config.yaml
d_model: 256
qk_norm: false
tie_embeddings: true
init_std_o: 0.00912
init_out_by_depth: true
optimizer: "adamw"
decay_fraction: 0.898
decay_shape: "sqrt"
batch_tokens: [65536, 131072, 196608]
doc_mask: true
dataset: "wikipedia_en"
MLP neurons of a small language model. Each row is named by its layer, matrix (gate and up: input weights) and neuron, and shows model dimensions 32-223. Each number is 128 + 32 x the weight over its row's rms, rounded and kept within 0 to 255. Numbers have three digits each. A neuron's up and down rows have the sign that makes its largest values positive.
After each neuron's rows, "fires after" lists the tokens most often just before its 100 highest values on Wikipedia text that the model never trained on.

L4.gate648:151129147141151135130159098142152086128138145137147115169161153077157169128126100140124128154089114176162096144123122177076119100134157153110118163122093157115124095140141142148139117115106122230126079161143123131118158119130127125193129143116112108165159169130119089110155122083129136071110155064125161129146093151162167137176185064169182086156149085132106101147199140099168088182149109155112098125078102102097163139197150126066119184170101135156181170131136157128055110160057074096125116116130152179136173103114120052071109094110091108096109154144165122198106122159140172123
L4.up648:107140150178162164103105132063074163138143096106088077125076113120175079100105127166112165179035169173163107148165168169156133096117137198114112151081101118136103149109143142149183099085127143083151127135133105135120151110177118159152107136087123189134127097152083095119163137121181123154099135116156174120187077108181138134118135058162114124155177096118092119164151176130119091158164123119090105088125123097118161121099096114107087117107188124164169118101125156140120100143141154060083096113160106100094128120069135093070103114081137108138110150100169227113155171140102045138
fires after: " ", "|", "-", "\n", " |"

L2.gate178:100119144155178121116143132109086082108122126152112112141088106123038114147090113176104096128155142151142195148158099190163119174097119141109144128116090123132143116114105093199124180142168095100129143163124128150169124169124176194109125136123123213195076068095175122168132118132151105120103124110127113157148156120182156119128079120176090129194129121097081151066165157118144123124035142112096133173077156139126137095137102165166108138132149109065133075121158084156142142183061125144168135112191091119109150182104095156134101118127160104165136155129095149137099046104129185135
L2.up178:085150118129145096136124154090138163132063116189171186117126142086099147110121139162142118113165183118136205155121164126116157189131155161154152170086106087137172108131093062133162139145154138202157143089107100196111139114154164106167122105070198103160156104130190107149136106096124165141117192138127163048091093079138151173033147201151093096124105154107122175103155149104085110183108157138077154135121142130117184126134112104105138124140161112136143161098113178120129118129150077127062112060122112144217124158158146127132154091116185076117166128168118152146096093109131195113
fires after: " ", " mo", " I", " N", " 0", " so"

L2.gate488:157104137142103099169088162171100099121070165175163165127139163112124159146108127137120112147119129140123151117091135185046180173128146113168127136177208104096113138095175147160136183089099115165125182120162111090128140128112066086120167077109099136157141084159146090133143168132171089199106106110088104170141104115106071140104138161146130140142148106135143098096125144114123111114153181134150159143133144152153128155211126075104151111183129079052074111125183126166091109168080132118198111083130119150081109146087140075136100184148129135105127127073101146160185144120083165131
L2.up488:188143136146169113139130117104134109082114099093150106165184143090152108171132115123140095146109128087161195151145121102139130128142116108137133164148146134135157076080127097101090090156127074206141141123072123116139114195153173177137172065170108106113111114067113131142105131101147137123141100134187126086139127215149113123104092142135173113073104091142125128163123151130115152091097082124121156097121120100148153149145143172122212160116135132126160139115128156131151073158147145167125146155097115174154085148122122141145137112081135175083114140045083085118139124172078000099
fires after: " Sh", "R", " Z", "la", " M", " Ra"

L2.gate394:154139103137135178157127167095176031149086109115062173154126101113131146169161140113157166155137135108065164126094112159110187154170158123172162173122076120117118153172124128161131141106058119123069131100102097134161183118114128140126163151095144161106151167178101113068127071177145117128088105101153141182122115105143225077109100140073136123159168167118187092098122147127107140132146147073107078136139081158088145065083137113191137117155194161147133128158124112156066109121119096077174120149144143116148107112144116173115113090102157147190135170169110160092149068175131150137
L2.up394:113190125174104107135073048056142090120147147171109103165094125088128129114108159159103109101108074204165124123171128151127101154157097171098144152131185146106125120140066070073104153126135114092101110179059138141067157154148150117079089073123138106109097160068178125102137089072109110124165143127079159118177153088174162196115129105111097045144134188135116151115136163118139102121148102118125115131150101128094168120092156108138166117128136178207117112149169159117099077105140079087140115113139135061110161119103151124075085154122104147122125142112144092130116090155104116126
fires after: " in", "In", ":", " E", "-", " 19"

L4.gate397:109090115148175078137167109091123094169093177054114078156172095154054101115135134059129171162102145162111068172131142096138103120094127160146149148166129122170112123127134110099092099131177119150134097149156179101133155083150114191135089110135145117159132101152165146142153138147180210078142134158132059075131170100163101192115107156155148086153136112094117153067142129172169113098100164135136092148101116132133163060109091126140128153128184119096142190160124154163101147090114091163139141148141127116154110173134088127149125127119125111118126117173148078125140083176109117147
L4.up397:144088126157173132118132091059109193099130143089116122145103088147084157089099209136135133110145093130114119189150141167151148131106160124110112072114119119209090138145124175126045092105145081155126145119139118204070201181166082162142081120206102146141138079108110171187128123096101141146100084121112078113136146074070106108114129159089121143181155191131108135093169098122112119148063151142195148159100123128169095109125053146110118109165161099137138158138117177118099147108140117135095138103128110136150124122150154084131131181165153110133130163157146066091144145127112108107
fires after: " ", "hu", " qu"

L2.gate352:133121081147051105132147140106078131150130102079082144136135093174112100152098139100116182106086190176045160103126142141068156104154131062148080202198159162121096134074122091125117132152129087153075098080119140133109145070138067125111126145095096114093193126156144135055160125122098135118163066155079134133132106177140101103134070163128087097199103130151126084082126181086146096157127159111115069143150059119110126093110112081189118135156135090095179136191117116069119144128097127158123110075150200126148135171142172170169138135068135089131086120133108126111126132114177167134
L2.up352:148098070121190114110086158107115097123140131135152144086109092163096111125179166153122214148143093130109178143153123080068129129150132121129142123150201168109142188086164100111136093064060136139119137085115140122174173113085135139134084168075141116115130164165111062102140089182168147092099127162170108133163078153131094144138104195134129097127091084169076175193096150106128148133181165060124127142130154156152136149128129096105161124135106147152127234087103109139157113167123126118074148129110142110192158199130107100136104109110152139144103109045096139122089150132137107152
fires after: " Ar", " Vi", " Pi", "z", " C", " Pa"

L2.gate700:113138095173141070084144176119155105224126111048115131120152106121088170098105129141160169086165095144138089213132078106143112091202145106126126136106123125114124195108130084073072143147102133151152101140133124166093111084129090202162117127106108127105149170107081109093154186095109143165099119145111089139116082103104091176107064222104145144114140119153110107151099152116119095093191096091143116161159081132142121098093111096122138151122112093104142139152155146144169117164129098164161165176071110169109116129132144070132064177128164113137083149132151149118139160066118078101
L2.up700:138103129138082132073176083197076120139142084149168113162148100103131154066145075060062139231128159130138149088088140117112144126074129111148180139161150120036134118161144189085131174134125108143127135187154120127151048127127146136145146142167098112091077105175096121161163094155129117149163127158113126191093140228163109114129155188171094123176111175149124086173112111138127116138121177131142089120110107133147097088098107058122172135112110130172139171149070148140128112139100118137078133086150146164112118109122093177129170126167104106164140158117082130157154162128124074167
fires after: " Ar", " Pi", " Su", "tri"

L2.gate205:089140155098160094150080139177096130149108087138081116117144113142161060195150096175190131111152155119135122159147149083152183136111167120129152150160227115142188133093207027130169116118168144163216154114166160066160131113163157099130121187117164122130124104130127139168134059120110114045149093054152142156190099083077130090181057078097163109110114087122124139116161121181112124143141142161106137173110127081181151130120154137111165077136153142136079135115110102115133153101146160088119134171144067125115104144132117118153080163118148165123123073139144137140105109153103138120
L2.up205:142137111097147118094068115152138112147156119153131149146095149084128106133134165137170102079117104153116110181137110159077109087127128096157115119125165120113120136086133130093113107048140092162140134132131138166136134151115155093101111126117125128133147141120181135130108097098126108128114107107135133152110086135105105152057079165124153094162137130054097228155208133187158122134042111188131165083154066103183136100103101125132137111122136129142099132153154116103110117165129051106169134209120146147150144149112113102131105130117214120160121136112163147103127086209127105105
fires after: " qu", " Qu", " F", " C", "li", " f"

L2.gate260:112169143102158112148092139111094131107167177183168102155162099096149119205162165145114098077164111070118148175139159170096111164145122132120145148107140179093101113130097086134152089097193103134197097172158099101140112115092211204148100119101195083123145143172149161112105113108065118104110156115089196124161147105117143140132157083089082135099084175173122135172088146089148132164145150088091107114139149165172167156137145132179077107082080136164099141156139155190168126135098112117071169096075092134125170098179158067147125176122122090079126096141172130167180138157155091134
L2.up260:090100087099115150128124160127109141164116106062110178134110081112162140174067095136115178155117127159151148131111142154111123078150248190148131101116147150149087123159120099104125152148106147148075126153084137137149112162114163052078135177155141149099131093077171150095143145144102105088132134021092153163132080165090143159089165143170106139152210092131096139126135115138091160126146126086176137045172080161123104107109092176141130170115078151114125204144171075138151174135146127149137135073102177125132115102155077141101125137197106147141072148141153134130085164163150091129
fires after: " |", "ce", "c", " 4", "re"

L2.gate148:095120118128144118118150168143144139144104094093189124165085085162130136107121121151104123108143152107148104150117150110074123111080161178126096156117088109055158051142088140103155124135132113138145159076125109200147131096147149075150103159025065148166167110164136112038162175160139101098130147075147143104111081122185129121074137111112135102123127162047107085127132125124133119083154131120081081078076110106171082148094165152174106126178167144096156118084075143134168151172147075119134101098150099071129178131112145087099150083114118119081128097123147168138101151127088124071
L2.up148:108150129077114134171145087099139155144143142133102095138102203121129111094109111093130134113155190140127108146199136123153102150096098122139155072141139113104126072151170081105120097096151137149175076177183192127221102122154070120156147128162208122141108144118065191135143104084094151082141105183100159116136116178188152081126080110112107143105115178179132151178117076116092142120152074113161085168116109086136160108158106179084100083122145075194152148115138145193195125143154139163067143150160149095061103155113132098144146133118105110101157156114106136077128136118112089133
fires after: " su", "|", " ", " (", " Su"

L2.gate258:081132128124148133201042108080108076128136186118090110116148093110118069171063109093141123094140098136091165107084125130100097104121149171141098187108099090125122069100146073148149186107101133106121095098093117106141136123189137128162126083141127106111182090109194103103102075113183157158119100110100144082140153073154189147129116091126119067121144118090168115096131156170085120094147142100125093113154106111071170088108138072180121142116176139116159109124154117179122102114079073109152081099099131161164133122090084135161133146148129168141146162122163129116092059209138113116
L2.up258:096102094102141143162097138121128113121148094184095157162150139086156084167091096110151163118147117122120168154133114159136110095103126151118098188132115152093111143151100092135126138067096144116179127124132134064119125133189127150131067124136150088096137138133180121154108142105108121084161108182111167110142096044097117178094046118123120070074133086154119129180151129110090139134147105143142120071155105141141150146087162102115118082106116103157202152096178170210118133117151154149131157085097113141154149155113074135159075101122142136114139143156176133117125101253075092115
fires after: " In", "In", "C", " in", "F"

L4.gate95:103160213140140113110071131066131160104072179123147093117106133094166153172155125123120168094126148183178074122121112199170107131139161156105098090093080169110097112120154094169158113091115143138146128180139138112158161084138192036157169086097111128105083210118046111189142145109131097163101127148131085142150088151145155147169091097106155131143176134184109110174191169102117136143144091121102157118082144120088119106112149089083171106151069117111128162148123134092093132104129103082123110093095137126139155136090099119080126135104156109091162138106180172102147169095109157076
L4.up95:129123212103155133119102175153128125151122097118097034163128145133126115102136126137119155168067135129141095195085177155139073099128180170155164122085114165070147135131101180093081151144108106080142145153126113194157165090132112144168051147106104155174097164121117137102157102120155119133174134137194180113162084129081113125119172063188162163150144062089098095122201122105087104136112042151105133156097125123133148127116137157138086084138132109051123199100081119140128111145107136097130097147133123162132148177091117157101138128077141157124167129155145157137101081110120148112
fires after: "\n", "-", "|", "=="

L4.gate322:166119090162096145079100170140103086119156134088120153164169137153150099126164106102099156117110171132115137126108200148094125122099098109149149105118125133093102098135150096117121113130126078116114141132164150095086101149135123193149108123155065150072168130166145173120188116078146166209077109110121124127130103133146136193103133132104084148186066119143134112094086168152135122143106148136111150212165070094120147102115135082096145121160120091118101116144140138216122153151070123152153139056107121163106127088070090079124115190140099050168132172109141164124155102083138036076
L4.up322:120097125165096127117167178155144124123128100102172121141152160111129145157098094097142130155172113196105135150114134152168117111086144142191137085119123158205126147076124151103105135183133191158136092152155186115108113152119135197132146101187182114121155097134120153131126176130093133120142129098143161095118110064114135111113157138111084128129149146176136096089167096106085098170151224096145141137166104080140161127134108123106121120150162141127098107103149087160066123162042155127102184158099080169135163094065104108139120136138106165140122142103136081148150110154142141125
fires after: " |", " October", " Th", " Pi", "c", "th"

L4.gate459:138120098110116146193134121096139111073174151180118189115145162107098056094189103089180147141087096154157112067119157045106112145146103124129084109206099112111132123144124113118125190131129131141158103167081097134123134121154102112139121157111061132088144111149125082111135139172136137057157087157150067132115103103122065144110109153107139100105146109181117126122163077171118134068100116160107099089156130122113144146135156144187108137179138128134098192154102154176060140217102155153182110133101097071129119206115131096158112117150119155112157111206092157119136114164088140106
L4.up459:148139087122136155188123095111124120079178092123057123091111175160094095104127122097121184143135155104102172123113119093134089093142136122109131152085150083168157184136125135086141182182226142171091138057104126143144202124126183094118159151171127179146158152099127164064156152160109160076161088209103119153119139104162148136096109170085175069119191136138123123125084097179109106141127123206099115148122119114157176163128097080168143153129182138136144124139149134123154144112192087094129150136209153118140164151120083105119139127154106210157144094164093098113152145128131153086
fires after: " ", " G", " St", " p", " Lo"

L2.gate300:139137105117098144128082117150101139104158189134106094105155134085131161100148107075126133116150149115163113160112142145132097137108125080142160128183086172149111101127107149054108118072137127155094150169159107163064148099074106099160166162090175134092083115131050132140193173127149130136112127139178097144189071115132113098134103099110214158129147068103128165100176085125138097144066092156032136131110101128154100171147122187088115098132171105116151142102091162076103145119130086175080121139125102108146175160154225221115142125173198181072096094153191110121103075124099123127
L2.up300:120126142134060158075086138157124129141102137121140104100122106133080159099195112164159162093117084128153106130084126111181103146132105134181141086127133108152136111134120151099130114155109144181086205108181139136050112176094129112119104201149080125131109144168104086056191110157104167103105115158135102173186094062094107088103166125125204148107163163095166159112139058186128116124071111097080135148140131110162129116144150164115143158095197099160098154044147169129087149112059134094103134122109101106136099112166152161085106138143172173138121121132140093191137142163124148045
fires after: " ", " ch", "c", "s", " took", "ri"